config.yaml
n_layer: 20
d_model: 256
n_head: 2
n_kv_head: 2
head_dim: 64
d_mlp: 1024
vocab_size: 8192
activation: "tanh_gelu"
norm: "layernorm"
norm_place: "pre"
norm_eps: 1e-05
positions: "learned"
qk_norm: false
attn_scale: 0.125
bias: "all"
tie_embeddings: true
parallel_block: false
init: "trunc"
init_std_qkv: 0.0234
init_std_o: 0.0
init_std_up: 0.0234
init_std_down: 0.0
optimizer: "muon"
lr: 0.00852
lr_mult_o: 0.689
lr_mult_down: 2.0
beta1: 0.95
lr_head: 0.0057
warmup_steps: 200
schedule: "wsd"
decay_fraction: 0.849
decay_shape: "linear"
final_lr_fraction: 0.1
batch_tokens: 65536
seq_len: 256
doc_mask: false
train_tokens: 698800000
steps: 10663
dataset: "wikipedia_en"
MLP neurons of a small language model. Each row is named by its layer, matrix (up: input weights) and neuron, and shows model dimensions 48-175. Each number is 50 + 10 x the weight over its row's rms, rounded and kept within 0 to 99.
After each neuron's rows, "fires after" lists the tokens most often just before its 100 highest values on Wikipedia text that the model never trained on. A number after a token or word is its count.

L3.up86:52 56 42 55 66 63 48 40 56 39 51 62 38 57 52 70 53 55 43 56 65 63 44 44 63 49 63 39 52 71 37 45 42 42 68 52 54 46 62 62 37 44 46 48 44 57 44 67 42 45 48 63 67 40 74 47 56 49 49 62 57 46 23 43 63 66 48 38 38 44 38 43 47 58 54 58 45 42 46 53 55 34 50 33 39 51 49 48 56 46 64 73 52 40 57 42 51 59 44 48 52 52 48 63 36 51 55 41 56 46 56 43 56 66 55 56 27 58 40 60 45 63 41 31 61 76 47 58
fires after: "-" 38, " \"" 10, " (" 10, " un" 6, "s" 5

L7.up316:66 46 49 36 78 38 56 56 47 49 34 51 50 58 36 49 53 64 61 43 44 35 62 37 44 56 63 33 50 54 51 52 37 36 51 63 39 49 67 43 36 51 20 34 63 55 57 59 45 58 46 36 54 47 56 56 69 51 49 73 47 56 39 49 49 52 53 27 60 49 52 54 58 41 45 46 55 58 52 43 51 46 65 55 47 71 49 54 44 38 58 52 55 44 56 40 56 61 50 52 42 61 43 47 66 62 62 49 61 35 55 32 56 46 46 32 50 50 54 76 55 55 43 45 51 41 55 52
fires after: "=" 32, "-" 18, " %" 7

L4.up290:41 39 66 34 39 47 49 67 59 43 43 42 50 48 39 43 63 51 42 43 42 48 45 42 55 63 42 34 38 55 41 61 48 57 44 45 61 55 21 63 55 52 67 75 43 46 54 38 50 61 53 63 43 40 57 31 51 63 47 58 51 45 51 48 59 48 31 32 37 44 41 37 42 65 53 41 50 48 65 28 58 48 52 64 52 43 44 33 60 43 68 55 54 53 58 43 55 69 55 52 48 52 56 48 53 41 52 47 51 21 39 63 55 68 51 63 58 43 50 50 71 38 56 39 44 44 53 65
fires after: " the" 26, " U" 12, " in" 11, " In" 8, " October" 4

L8.up543:64 60 62 60 67 54 44 57 48 53 54 46 48 61 53 27 54 39 66 44 51 50 52 46 55 52 48 46 56 40 39 59 30 58 58 73 45 49 54 48 66 72 40 38 46 50 39 65 48 40 43 38 59 47 55 60 40 44 59 60 52 57 29 42 62 60 58 41 43 50 37 45 51 73 47 65 44 50 43 62 47 63 58 78 55 53 83 43 30 49 40 50 57 56 60 45 53 54 41 46 52 58 53 56 50 48 60 43 53 56 53 44 33 25 55 38 40 49 47 47 45 52 47 43 38 65 45 60
fires after: "=" 30, "s" 20, " =" 10

L4.up1021:47 49 50 47 57 52 42 46 39 63 41 37 53 49 44 66 39 69 44 58 48 47 48 42 58 46 42 49 37 62 37 47 57 48 54 54 54 59 46 41 59 36 28 59 57 49 61 70 52 42 48 71 67 55 60 45 64 52 61 55 43 49 35 58 46 40 36 42 46 54 48 42 47 53 63 53 62 54 67 56 59 47 48 59 57 59 53 34 58 46 71 60 29 46 45 62 54 42 42 49 45 16 45 70 46 46 25 58 46 46 46 61 56 73 54 48 35 62 51 48 41 63 54 37 53 52 43 40
fires after: "-" 81, " (" 6, "/" 4

L8.up137:58 51 50 38 34 36 41 47 46 64 52 72 62 46 47 40 58 49 30 42 41 45 46 40 43 40 54 63 58 40 42 39 55 50 56 47 48 32 55 59 38 55 67 48 68 42 55 58 50 49 47 53 73 41 32 67 47 54 58 50 59 51 51 39 48 52 51 45 48 51 37 39 49 57 42 54 50 72 62 34 56 38 62 47 53 50 57 57 62 45 55 58 49 49 63 35 44 50 46 41 55 57 58 55 43 32 43 50 50 55 39 55 48 47 63 42 55 64 57 51 46 53 40 53 49 37 48 56
fires after: " m" 47, " square" 4, "}" 4, " g" 4

L8.up363:53 53 46 53 35 45 53 35 57 27 46 58 56 37 57 70 46 50 54 40 48 70 57 54 26 48 48 61 55 44 47 55 55 47 45 39 55 21 32 43 69 54 60 56 46 58 65 51 60 31 45 43 36 64 50 46 47 50 37 46 47 56 46 53 53 54 33 49 50 43 43 41 61 56 36 33 61 55 50 40 53 56 45 52 45 40 67 61 67 63 50 45 46 30 51 43 52 45 57 71 51 60 51 49 47 57 45 48 22 43 48 51 57 58 41 64 40 54 60 40 42 65 41 42 42 60 42 54
fires after: " the" 20, " a" 13, " The" 6, "A" 4, " on" 4, " des" 4

L3.up5:30 50 67 56 41 65 62 44 47 57 47 48 66 46 52 29 51 45 40 46 51 41 50 41 53 48 46 46 57 51 58 50 50 50 62 48 33 61 59 44 45 40 53 47 48 49 72 41 46 38 51 39 54 38 55 46 34 61 58 56 70 52 44 52 41 65 39 68 76 42 36 25 64 43 55 67 57 42 44 52 56 59 52 49 46 48 38 43 46 54 50 55 37 40 55 40 48 35 72 47 63 43 42 57 51 44 60 49 52 45 38 57 57 41 49 60 49 40 63 51 56 53 60 41 35 61 37 45
fires after: " a" 20, " A" 16, "A" 10, " The" 9, " the" 7, " an" 7

L3.up447:43 47 43 63 58 43 40 45 44 49 54 44 42 38 53 54 40 41 58 50 35 51 65 60 48 34 70 60 35 57 57 46 53 50 59 69 38 60 50 36 58 50 63 49 25 42 53 26 58 52 46 44 66 59 48 61 38 36 53 28 32 69 67 25 42 62 34 60 54 52 52 63 58 43 40 43 82 44 65 39 53 32 49 55 37 51 48 48 43 62 53 44 45 49 52 50 54 58 60 44 57 42 34 58 27 61 45 51 48 43 28 48 61 52 52 45 43 66 52 42 45 47 36 58 54 50 44 48
fires after: " |" 22, " (" 20, " to" 12, "," 5, " \"" 4

L4.up867:48 45 45 35 53 40 62 61 46 43 63 45 44 60 42 63 58 55 55 45 60 47 51 53 61 37 56 48 48 52 40 80 53 44 70 66 55 50 35 58 55 48 35 53 61 38 44 47 51 55 38 40 59 53 68 43 46 49 66 38 65 63 53 60 40 42 57 58 54 51 39 56 46 49 57 46 50 42 36 35 60 30 56 59 42 50 67 40 51 53 44 38 60 54 56 46 59 46 50 48 50 51 59 51 59 41 51 39 25 47 47 53 34 55 38 20 45 31 54 48 42 29 35 40 58 48 39 48
fires after: "." 97

L7.up548:57 53 41 25 53 56 45 48 62 47 49 61 58 52 42 54 37 53 59 58 47 39 44 59 55 50 61 58 56 52 63 47 54 42 56 56 45 47 49 57 39 46 47 41 37 46 40 47 47 48 59 35 52 58 51 54 60 47 51 49 59 67 50 34 44 51 47 29 62 45 49 47 48 67 48 56 38 54 26 54 61 46 53 37 34 57 55 47 52 58 58 31 46 70 67 49 53 58 53 34 41 42 35 37 61 45 51 42 60 58 58 48 58 50 37 49 36 51 37 57 58 62 50 53 42 60 57 58
fires after: " |" 36, "|" 12, "-" 7, "\n" 7, " Sea" 4

L4.up860:43 58 65 46 62 58 47 34 46 51 54 50 53 52 63 46 49 39 38 46 47 66 43 34 57 52 47 56 53 57 33 57 42 50 50 42 56 46 55 52 45 37 51 48 71 61 51 45 61 59 46 59 51 52 40 53 65 60 37 45 47 32 27 45 46 37 54 60 36 49 54 36 47 43 43 69 39 36 38 53 27 44 47 46 36 61 68 49 58 54 48 47 46 51 60 43 62 59 45 36 38 62 55 64 57 53 38 54 59 38 69 49 29 46 54 43 39 28 54 41 65 52 53 43 41 40 44 62
fires after: "\n\n" 56

L3.up832:53 57 67 55 37 55 77 48 58 40 43 62 37 56 50 38 64 48 50 44 52 63 50 41 65 40 62 65 53 58 53 44 57 48 39 48 47 60 60 49 47 49 46 39 61 40 51 51 36 51 60 38 52 35 51 50 54 58 31 50 59 47 49 58 44 52 61 52 39 63 46 29 52 61 41 43 51 52 59 44 46 57 52 38 53 48 57 58 56 44 57 50 54 62 43 32 51 48 44 40 53 25 49 54 52 55 49 68 58 40 39 64 72 41 52 38 64 47 62 73 42 54 49 38 53 43 51 57
fires after: " a" 39, " an" 13, " full" 4

L13.up391:59 68 40 54 65 38 47 55 41 43 65 44 51 50 60 61 53 64 46 44 48 57 35 55 44 61 57 47 53 39 32 51 50 39 53 40 62 39 39 66 41 54 38 46 37 48 50 55 56 59 48 54 41 38 44 49 47 54 50 75 59 35 45 39 51 34 43 38 43 50 60 65 49 49 56 69 64 53 51 51 64 17 58 29 53 68 64 68 38 43 56 35 57 39 57 51 51 54 50 56 55 37 42 48 63 49 43 55 60 37 68 69 43 35 56 42 44 58 25 52 49 70 44 50 48 76 39 33
fires after: " |" 40, "-" 16, " (" 13, "|" 13

L8.up736:54 31 58 46 47 56 56 41 47 36 54 51 39 51 54 42 51 50 47 54 54 28 51 26 45 53 61 47 56 54 57 64 47 49 57 55 61 51 24 54 55 43 31 49 67 47 50 51 43 53 30 45 57 48 61 36 51 68 60 49 64 50 55 57 42 57 54 42 47 56 51 76 51 54 34 52 36 58 54 38 70 78 67 42 38 60 34 41 36 40 55 40 55 39 56 39 57 46 58 56 44 67 61 52 52 49 49 46 38 42 39 68 56 42 57 52 46 67 43 40 63 51 44 54 35 65 50 52
fires after: " from" 27, ":" 10, "s" 5, " between" 5, " From" 4, "From" 4

L4.up894:49 53 35 56 34 47 52 38 38 62 49 42 65 38 33 58 63 70 42 45 53 46 59 38 48 55 37 55 51 38 66 51 40 53 51 36 38 53 42 46 61 52 47 65 50 43 38 55 70 32 28 46 34 39 55 40 58 50 37 62 60 45 72 35 42 67 44 56 61 63 55 46 36 43 60 44 61 39 43 38 33 64 49 52 50 45 44 54 42 50 66 54 45 56 43 37 57 41 52 45 72 33 66 43 37 47 54 54 57 43 54 66 58 49 40 45 39 56 30 48 61 40 41 39 54 55 41 44
fires after: " a" 30, " of" 23, " the" 8

L4.up106:42 42 49 45 51 46 38 47 43 47 61 57 35 55 62 66 53 33 53 57 21 60 46 47 54 50 41 51 55 58 53 57 60 41 53 54 49 60 73 49 49 39 61 44 40 43 51 55 66 43 49 65 63 57 67 48 54 52 56 62 34 35 56 27 34 32 36 44 47 43 59 39 55 46 53 34 53 33 44 63 45 39 44 62 26 65 65 48 48 52 64 54 47 50 50 63 51 49 32 48 68 47 52 58 38 40 38 44 48 62 50 64 48 46 43 55 31 50 64 31 58 48 40 62 40 52 52 56
fires after: " \"" 16, "\n" 16, "\n\n" 11, " (" 9

L14.up321:69 44 45 54 45 61 45 51 56 42 52 47 49 62 63 48 33 39 41 52 56 45 51 61 47 56 61 50 45 51 41 44 71 50 44 57 62 43 43 52 49 59 38 47 49 57 35 43 48 43 48 45 58 40 57 48 44 61 75 46 41 66 71 45 62 38 26 62 70 55 50 50 37 56 57 60 66 49 51 42 79 49 51 42 37 55 49 69 41 55 50 14 31 55 60 52 62 50 42 59 65 45 55 44 38 57 52 51 47 48 46 45 57 61 45 47 56 47 29 51 66 49 46 63 39 50 32 33
fires after: "." 37, "\n" 19, "|" 11, "-" 5

L4.up561:57 45 40 46 52 47 58 59 67 50 51 49 64 45 45 45 34 59 29 45 60 39 43 62 74 38 45 44 57 64 19 41 54 56 55 44 57 46 43 57 47 32 46 47 46 56 57 45 87 45 49 39 56 51 46 44 37 56 57 47 49 62 31 37 51 38 51 42 35 51 47 70 53 51 43 46 35 54 38 63 49 48 56 50 50 60 52 68 62 58 49 49 50 53 56 41 68 29 72 69 47 54 49 46 45 40 35 43 58 40 62 53 44 48 54 56 43 49 55 51 61 48 46 66 41 44 51 41
fires after: " The" 43, " the" 23, "." 8, "The" 5

L4.up823:53 52 46 53 42 46 26 38 31 56 72 39 50 45 45 63 67 45 48 54 44 37 47 57 36 58 33 51 58 51 35 53 60 68 43 33 63 58 46 52 35 43 58 38 61 42 60 54 46 54 50 44 37 59 64 44 59 58 44 47 59 29 58 43 57 68 38 56 50 46 49 58 62 51 39 49 55 59 53 44 39 51 47 79 39 53 45 46 49 43 44 50 29 53 51 49 62 38 46 49 45 41 60 59 37 40 35 44 63 69 40 43 48 57 38 50 53 50 50 47 40 51 42 53 39 57 53 36
fires after: " |" 21, ";" 15, "wh" 7, " e" 7, " wh" 5, " h" 4

L3.up792:57 28 33 45 37 55 47 25 55 50 60 41 45 57 70 54 39 36 45 65 41 61 63 48 60 40 54 30 47 44 43 56 48 42 62 33 55 53 53 58 52 45 54 43 32 51 50 44 40 48 45 58 59 72 57 55 53 52 44 48 41 49 42 36 62 58 55 34 55 40 46 58 42 51 56 41 62 40 49 46 49 54 42 54 53 58 58 55 48 47 62 50 39 63 61 59 61 50 62 57 75 23 49 60 36 43 44 65 52 45 76 41 49 53 48 48 45 60 56 46 53 39 56 63 49 42 42 49
fires after: "\n\n" 32, "\n" 23, " (" 19, " \"" 7, " due" 5

L7.up229:46 50 38 48 36 47 35 52 46 31 71 58 58 60 49 44 41 59 61 38 42 59 51 58 47 62 50 57 47 57 65 61 40 62 55 52 61 56 26 43 51 63 51 54 69 57 60 67 75 30 53 47 38 53 50 62 45 47 42 60 52 51 30 34 59 43 26 43 43 77 49 49 52 43 43 47 39 60 63 39 31 44 44 54 48 62 38 50 61 47 60 53 47 41 50 54 45 69 44 54 48 54 57 69 60 60 49 26 56 33 42 48 48 53 52 48 38 62 40 44 61 57 67 49 50 55 42 66
fires after: "." 25, "une" 8, "ia" 7, " Department" 5, "da" 4, "a" 4

L7.up47:57 56 57 44 35 44 57 48 32 50 59 36 63 49 58 32 64 62 40 34 47 37 73 28 48 32 69 48 59 58 34 57 48 50 50 57 47 44 50 59 45 43 56 54 64 60 55 42 48 41 48 37 40 56 56 47 50 50 65 43 64 37 55 37 58 52 42 65 39 55 14 50 35 53 38 61 60 48 43 47 66 53 25 36 55 56 49 45 43 51 40 39 61 47 59 60 58 45 38 62 57 58 69 51 56 48 51 55 30 66 43 40 43 42 53 50 42 48 39 46 42 59 56 30 73 61 70 45
fires after: "." 37, "in" 8, " Un" 5, " Up" 4

L13.up537:54 64 59 53 54 69 59 59 59 48 56 42 45 55 53 63 36 55 55 46 59 42 32 57 39 41 38 68 52 64 52 51 39 69 49 61 40 42 58 54 38 60 42 48 44 50 52 44 61 48 48 59 42 68 49 45 44 54 58 36 66 65 47 48 63 35 44 47 61 47 52 51 48 51 43 60 68 68 54 41 48 61 60 51 56 60 52 52 67 60 54 40 60 42 51 51 48 53 58 41 47 40 36 38 49 50 70 50 41 54 51 59 69 56 32 50 50 45 45 61 36 50 72 47 42 44 59 51
fires after: " |" 25, "\n" 10, ":" 8, ";" 7, " No" 4

L5.up985:52 56 45 36 47 59 60 65 46 47 48 56 70 55 46 55 48 41 45 46 48 49 52 46 45 62 51 43 44 38 62 46 45 53 73 62 36 44 48 43 66 79 30 39 40 46 55 60 30 36 52 56 61 64 46 41 48 51 62 43 67 42 51 48 39 42 46 39 53 68 47 53 52 59 57 38 51 53 40 52 53 43 51 40 61 66 55 45 47 59 43 37 49 60 59 59 47 52 60 50 50 51 39 53 53 67 38 62 52 57 53 51 53 58 45 61 40 54 27 30 44 65 39 43 66 64 66 55
fires after: " |" 36, " released" 16, "|" 13, "=" 4

L8.up555:47 65 55 52 54 37 45 37 54 50 45 60 36 42 61 37 53 49 44 51 51 51 52 40 68 29 59 37 60 51 25 31 46 48 47 36 49 74 38 34 70 48 65 35 60 60 56 44 34 51 51 33 60 45 45 71 57 51 65 47 53 62 27 48 39 31 51 53 55 41 57 42 53 53 36 68 36 52 52 61 47 59 47 67 40 47 49 32 44 66 54 55 69 43 47 56 55 51 55 43 41 36 43 56 45 23 47 49 37 60 40 42 48 43 37 57 44 62 53 68 53 50 54 53 46 59 48 44
fires after: " =" 36, " am" 5, "–" 5, "-" 4, "Mal" 4, "lu" 4

L4.up170:45 56 71 46 68 40 42 53 65 52 55 58 68 47 48 44 48 61 68 35 47 46 50 62 41 52 48 44 38 41 62 54 44 38 55 51 53 33 56 60 66 33 50 41 46 50 55 38 52 33 41 28 46 60 51 51 42 57 53 59 64 45 57 39 39 36 62 53 86 51 41 45 57 51 48 37 54 35 57 52 39 58 49 58 33 34 58 52 65 55 46 43 36 65 53 44 41 28 73 48 61 34 50 52 60 45 58 53 65 41 49 52 68 43 49 36 52 42 51 58 39 49 36 36 38 44 63 53
fires after: " A" 16, "A" 11, " one" 10, " The" 9, "est" 7, " a" 6

L4.up713:46 44 50 52 31 50 41 54 50 63 55 44 69 45 46 53 51 68 43 61 50 65 61 21 39 52 72 40 60 62 76 52 45 51 64 42 51 38 58 32 44 59 37 33 39 53 50 50 52 66 43 36 64 53 48 55 58 49 57 40 59 59 28 42 45 57 53 50 47 55 59 72 47 55 52 73 53 50 48 64 51 30 35 51 50 52 71 37 52 44 74 48 53 43 49 59 60 49 34 52 30 42 63 56 45 57 52 34 38 63 44 51 37 40 53 45 45 72 54 41 43 39 50 51 47 62 58 54
fires after: " (" 17, " \"" 15, "-" 13, " un" 10, " ind" 6, " dis" 5

L4.up612:52 63 31 56 36 35 57 42 46 61 50 54 36 40 45 42 55 57 58 65 41 70 60 51 62 51 52 48 36 43 44 69 40 46 62 39 55 54 52 43 45 43 55 57 41 58 40 40 44 48 32 52 41 49 73 44 51 52 62 38 47 45 47 59 35 53 27 50 50 48 49 50 50 38 34 71 46 55 49 42 60 50 66 61 44 66 49 39 46 61 54 54 56 50 47 47 60 69 56 60 53 40 43 70 38 49 54 62 69 57 48 28 47 50 31 38 49 58 51 50 45 61 39 61 40 28 60 47
fires after: "," 45, " and" 12, "wh" 6, ";" 6, " /" 5

L8.up863:47 46 35 67 54 35 60 31 57 38 55 42 77 47 40 41 39 57 56 64 57 52 46 62 53 43 67 39 54 39 48 43 43 56 52 36 53 61 61 38 41 37 42 63 41 48 57 42 48 40 48 44 50 40 54 48 34 70 50 65 55 52 68 54 66 52 48 46 47 53 40 41 46 41 48 53 56 44 61 62 46 60 56 43 61 37 45 71 65 60 73 54 61 42 41 46 54 29 66 45 65 43 40 61 53 60 37 45 49 33 47 49 43 43 38 61 43 52 53 43 43 55 63 31 31 55 45 31
fires after: " the" 59, " The" 12, "The" 4

L8.up904:33 42 34 51 58 41 54 47 53 45 58 58 44 60 45 57 55 34 58 46 41 48 52 28 64 55 58 50 58 51 30 54 63 47 41 62 50 34 53 50 63 63 48 50 49 51 53 58 48 42 37 42 55 67 61 60 51 35 66 57 66 62 34 56 49 57 47 31 43 63 56 50 39 56 63 60 50 30 53 43 51 41 61 46 44 54 29 41 59 37 58 55 51 55 52 51 59 33 29 55 63 48 56 67 46 45 42 47 58 39 60 50 55 49 53 65 33 54 70 40 63 69 48 50 33 56 48 53
fires after: "=" 49, "\n\n" 32, "\n" 17

L5.up85:42 54 45 55 30 55 63 52 53 45 55 56 60 50 53 62 71 54 40 62 42 58 57 41 65 67 53 37 54 52 46 45 51 69 38 58 64 44 33 60 53 38 46 59 44 40 38 48 55 61 42 55 44 48 45 48 63 52 53 31 53 46 18 44 50 50 55 44 39 39 49 57 36 44 60 44 56 46 65 51 42 38 47 52 55 50 59 37 47 32 61 53 64 52 44 54 52 43 35 48 36 52 58 62 52 53 67 47 56 64 47 46 44 63 51 45 44 35 47 53 64 55 66 57 52 61 45 64
fires after: "-" 44, "Ch" 7, " un" 7, " Kon" 5, " Un" 4

L13.up922:49 57 45 43 49 39 49 58 55 55 67 43 51 33 49 51 60 50 53 61 54 57 57 68 58 41 57 49 46 57 32 52 40 47 54 46 55 31 32 40 61 41 60 42 51 61 34 48 50 59 39 44 50 45 38 36 49 54 31 45 48 67 51 40 57 34 42 41 45 30 49 46 57 57 58 59 23 56 59 44 64 57 50 41 47 43 55 49 63 57 46 48 67 60 55 55 47 52 43 61 49 60 49 64 72 38 65 51 40 54 44 47 49 49 43 52 51 48 54 55 39 46 65 56 51 41 29 37
fires after: "-" 23, " the" 22, "–" 18, " a" 5, "\n\n" 4

L7.up163:40 34 54 58 33 54 44 63 59 50 60 38 32 76 52 41 51 54 52 27 54 64 49 66 55 45 64 65 60 38 55 43 64 43 53 33 50 39 52 30 54 30 38 45 44 37 60 44 57 55 45 43 60 37 53 45 60 63 48 43 47 57 36 47 34 48 53 65 60 37 49 52 55 33 40 52 48 56 61 32 76 35 39 31 47 50 50 55 54 55 53 34 54 56 40 42 59 47 55 48 63 53 68 46 37 48 42 54 43 64 49 55 37 46 51 29 52 39 37 52 58 49 54 45 37 54 44 52
fires after: "." 43, "dr" 8, "–" 4

L4.up492:55 62 63 65 46 50 49 53 54 34 60 49 56 28 60 62 61 57 53 53 39 52 43 15 57 41 38 51 50 56 53 31 67 58 43 46 51 65 45 45 61 57 47 45 36 48 56 42 54 48 37 45 59 42 59 55 56 64 39 44 63 40 62 53 37 46 47 46 55 39 59 57 40 37 46 49 45 37 48 28 56 56 58 54 24 43 75 52 51 42 68 40 30 74 49 54 46 53 53 49 54 40 53 54 44 62 53 38 49 51 38 57 46 49 52 41 59 32 56 57 55 49 52 30 61 43 39 43
fires after: " (" 23, "," 20, "–" 11, " a" 6

L4.up446:51 55 50 36 43 57 63 50 39 49 59 78 40 50 71 66 42 58 47 63 56 79 59 37 53 50 52 48 43 53 33 51 46 51 60 38 62 64 55 45 41 29 43 39 55 53 59 53 59 55 48 55 40 50 55 46 48 56 57 59 59 49 54 42 43 43 53 45 46 51 28 41 48 44 61 54 49 65 53 31 50 54 28 32 48 62 41 49 59 49 67 32 50 36 55 39 56 61 50 66 53 64 47 69 41 50 26 54 65 43 45 41 59 54 57 69 36 49 45 49 65 48 49 55 46 53 54 56
fires after: " (" 22, "-" 18, " \"" 7, " Av" 4

L3.up14:43 57 44 38 29 47 57 46 40 36 46 49 56 52 36 63 44 47 62 50 55 52 55 57 46 46 42 38 30 52 43 48 52 69 51 52 58 40 47 40 35 35 56 44 40 45 66 38 58 61 45 36 42 49 37 44 54 56 42 67 52 45 53 64 58 66 55 56 54 57 53 34 51 36 57 44 64 69 69 53 56 58 59 55 36 51 54 57 57 54 45 54 45 29 43 56 48 35 53 56 64 62 42 52 33 50 54 32 46 40 51 62 38 37 51 53 41 46 72 52 44 51 48 38 47 53 41 21
fires after: " the" 62, " The" 8, " 0" 5, "=" 5

L8.up995:47 55 51 45 51 18 44 56 59 51 57 63 63 31 56 50 42 60 43 66 26 54 63 70 59 72 37 47 41 35 41 53 57 47 51 56 44 32 64 33 44 54 59 51 33 46 53 46 41 42 52 46 41 52 45 52 51 40 58 46 60 36 52 64 46 35 40 63 59 47 40 48 41 58 52 66 35 63 49 61 36 46 70 53 48 51 62 61 39 40 58 57 45 76 57 45 54 45 39 28 57 54 55 58 61 40 35 63 49 50 54 51 50 37 67 59 55 41 25 48 40 56 52 63 44 36 30 62
fires after: " o" 13, "°" 13, " As" 8, " Z" 7, "As" 5, "O" 4

L3.up74:42 70 58 52 49 49 54 49 52 23 61 41 62 50 29 52 49 43 65 41 53 55 54 47 31 69 44 43 54 32 37 44 61 52 37 48 64 55 55 46 36 52 55 66 68 56 66 46 56 52 62 41 38 37 56 51 41 49 35 69 53 58 53 58 47 48 52 61 56 52 49 56 49 59 33 32 68 50 74 49 44 48 43 36 45 65 50 66 66 56 47 62 40 61 48 49 55 55 69 37 52 51 48 49 48 54 55 42 39 44 57 63 55 52 57 42 43 50 52 20 59 36 50 57 54 47 33 62
fires after: " the" 33, " pro" 7, " qu" 7, " The" 5

L7.up464:50 57 49 41 62 37 68 46 48 40 53 50 44 66 53 52 39 43 36 50 52 46 33 45 32 55 57 44 50 43 55 44 39 41 46 50 55 51 50 32 55 51 43 43 62 44 41 64 68 57 61 63 46 43 53 62 39 36 43 51 66 57 45 37 65 54 46 57 65 51 65 50 67 69 54 61 51 54 49 62 55 46 60 55 60 53 45 42 55 51 46 48 47 49 78 53 41 33 47 32 38 42 48 64 39 35 50 58 48 42 39 49 63 54 46 49 46 50 60 42 61 66 43 65 37 53 57 40
fires after: " |" 60, "\n" 13, "|" 4, "-" 4

L4.up91:35 53 47 41 25 52 48 48 37 30 77 44 39 53 51 49 49 63 51 53 45 41 46 72 48 45 53 40 70 59 39 57 61 50 54 33 44 52 44 51 51 46 42 42 52 62 36 62 47 30 45 55 40 50 53 55 51 67 42 43 54 55 47 52 62 52 28 59 31 32 36 56 61 37 52 57 54 50 43 38 55 49 44 64 44 54 50 35 42 43 51 49 40 46 48 64 21 45 53 50 35 75 57 36 51 49 65 46 55 44 51 43 40 59 50 65 54 58 56 44 53 50 64 62 41 43 47 35
fires after: "." 97

L7.up854:39 43 49 50 59 32 47 62 48 53 61 49 57 42 45 45 34 42 48 66 34 48 50 61 48 45 56 57 60 68 48 61 55 59 54 33 39 55 59 50 58 45 41 46 55 51 42 51 54 34 37 55 60 58 57 46 52 56 49 48 70 43 34 64 45 67 41 63 62 54 65 62 49 53 39 51 58 53 37 35 61 40 40 53 29 48 47 52 54 57 69 50 43 33 46 41 50 34 53 48 42 42 60 46 44 60 61 44 49 51 32 42 45 54 56 55 39 58 70 37 67 68 44 44 61 69 48 71
fires after: " (" 40, "." 27, "–" 11, "/" 4

L3.up757:42 48 43 57 21 57 41 41 38 54 54 63 63 51 39 75 61 46 51 53 49 52 53 39 50 47 60 62 53 38 38 72 49 46 43 62 37 41 37 55 55 42 61 55 44 37 45 42 70 43 49 67 48 52 43 43 55 68 59 28 62 48 39 49 66 55 47 41 55 55 50 57 46 54 39 62 49 48 47 47 42 36 46 51 49 42 50 67 63 49 48 69 48 62 59 57 52 56 61 57 66 37 46 51 45 52 58 51 53 51 59 62 50 41 46 52 66 52 49 38 57 55 51 39 82 68 48 52
fires after: " Roc" 24, " Lan" 6, " Ve" 6, " bra" 6, " ro" 6, " Bor" 5

L5.up1008:57 41 47 59 66 48 36 48 38 48 36 48 50 53 70 67 58 73 36 63 73 55 32 56 36 48 47 40 32 71 43 70 57 66 50 56 47 49 36 51 50 57 39 39 52 51 47 53 56 67 39 41 45 58 53 57 57 56 63 47 43 54 48 61 38 29 44 70 41 41 61 42 50 65 46 47 66 55 57 45 67 53 45 35 41 68 79 42 63 48 61 48 51 49 64 53 46 33 38 51 52 38 69 49 52 51 39 38 62 49 43 40 50 47 39 50 51 55 46 53 58 59 50 45 71 32 45 44
fires after: "'" 32, "–" 18, "-" 16, " on" 5, " City" 4, " |" 4

L14.up606:69 57 55 59 55 49 44 41 54 38 42 57 47 48 40 59 54 57 59 35 58 57 46 69 51 39 70 50 42 65 56 45 67 54 58 45 57 52 44 63 44 52 51 48 54 47 64 48 66 49 55 45 55 47 59 54 38 70 33 55 44 57 48 57 55 44 54 52 57 49 47 42 62 33 48 36 56 51 38 43 55 16 46 57 68 49 51 41 55 58 55 38 43 47 70 52 43 34 51 70 65 62 52 56 53 38 54 49 43 62 66 53 77 40 55 37 53 42 42 65 37 43 43 66 51 57 52 40
fires after: " (" 24, "." 16, "ña" 6, " place" 4

L3.up484:52 36 33 63 65 57 36 30 58 55 72 62 33 56 59 51 30 40 52 49 41 53 42 42 58 43 47 30 49 62 63 37 49 53 63 31 37 46 47 51 46 41 39 52 36 36 49 46 58 54 40 54 62 31 56 40 44 49 54 48 45 56 64 47 47 38 68 55 58 48 47 41 57 51 50 43 37 44 52 53 61 48 32 60 48 53 54 53 52 56 54 48 68 32 49 70 43 59 44 36 47 48 50 37 40 43 42 59 41 51 54 68 54 66 48 50 29 62 47 47 43 47 79 37 54 36 50 54
fires after: " (" 19, "," 15, " \"" 10, "—" 5, " at" 5, "-" 4

L8.up939:40 48 69 46 47 42 63 49 46 50 39 41 57 56 57 59 45 49 45 55 47 54 63 62 50 54 57 57 59 34 46 75 44 48 31 46 53 42 58 43 54 55 39 43 48 46 45 58 42 43 42 52 59 53 39 52 56 43 21 23 61 44 45 32 47 62 48 58 46 47 57 51 58 47 43 41 73 25 65 50 24 32 37 53 57 67 42 52 48 38 61 57 42 40 55 48 66 41 40 55 44 76 28 51 47 55 40 65 49 59 45 68 44 52 32 64 54 48 58 41 58 49 49 44 71 40 41 80
fires after: "\n\n" 97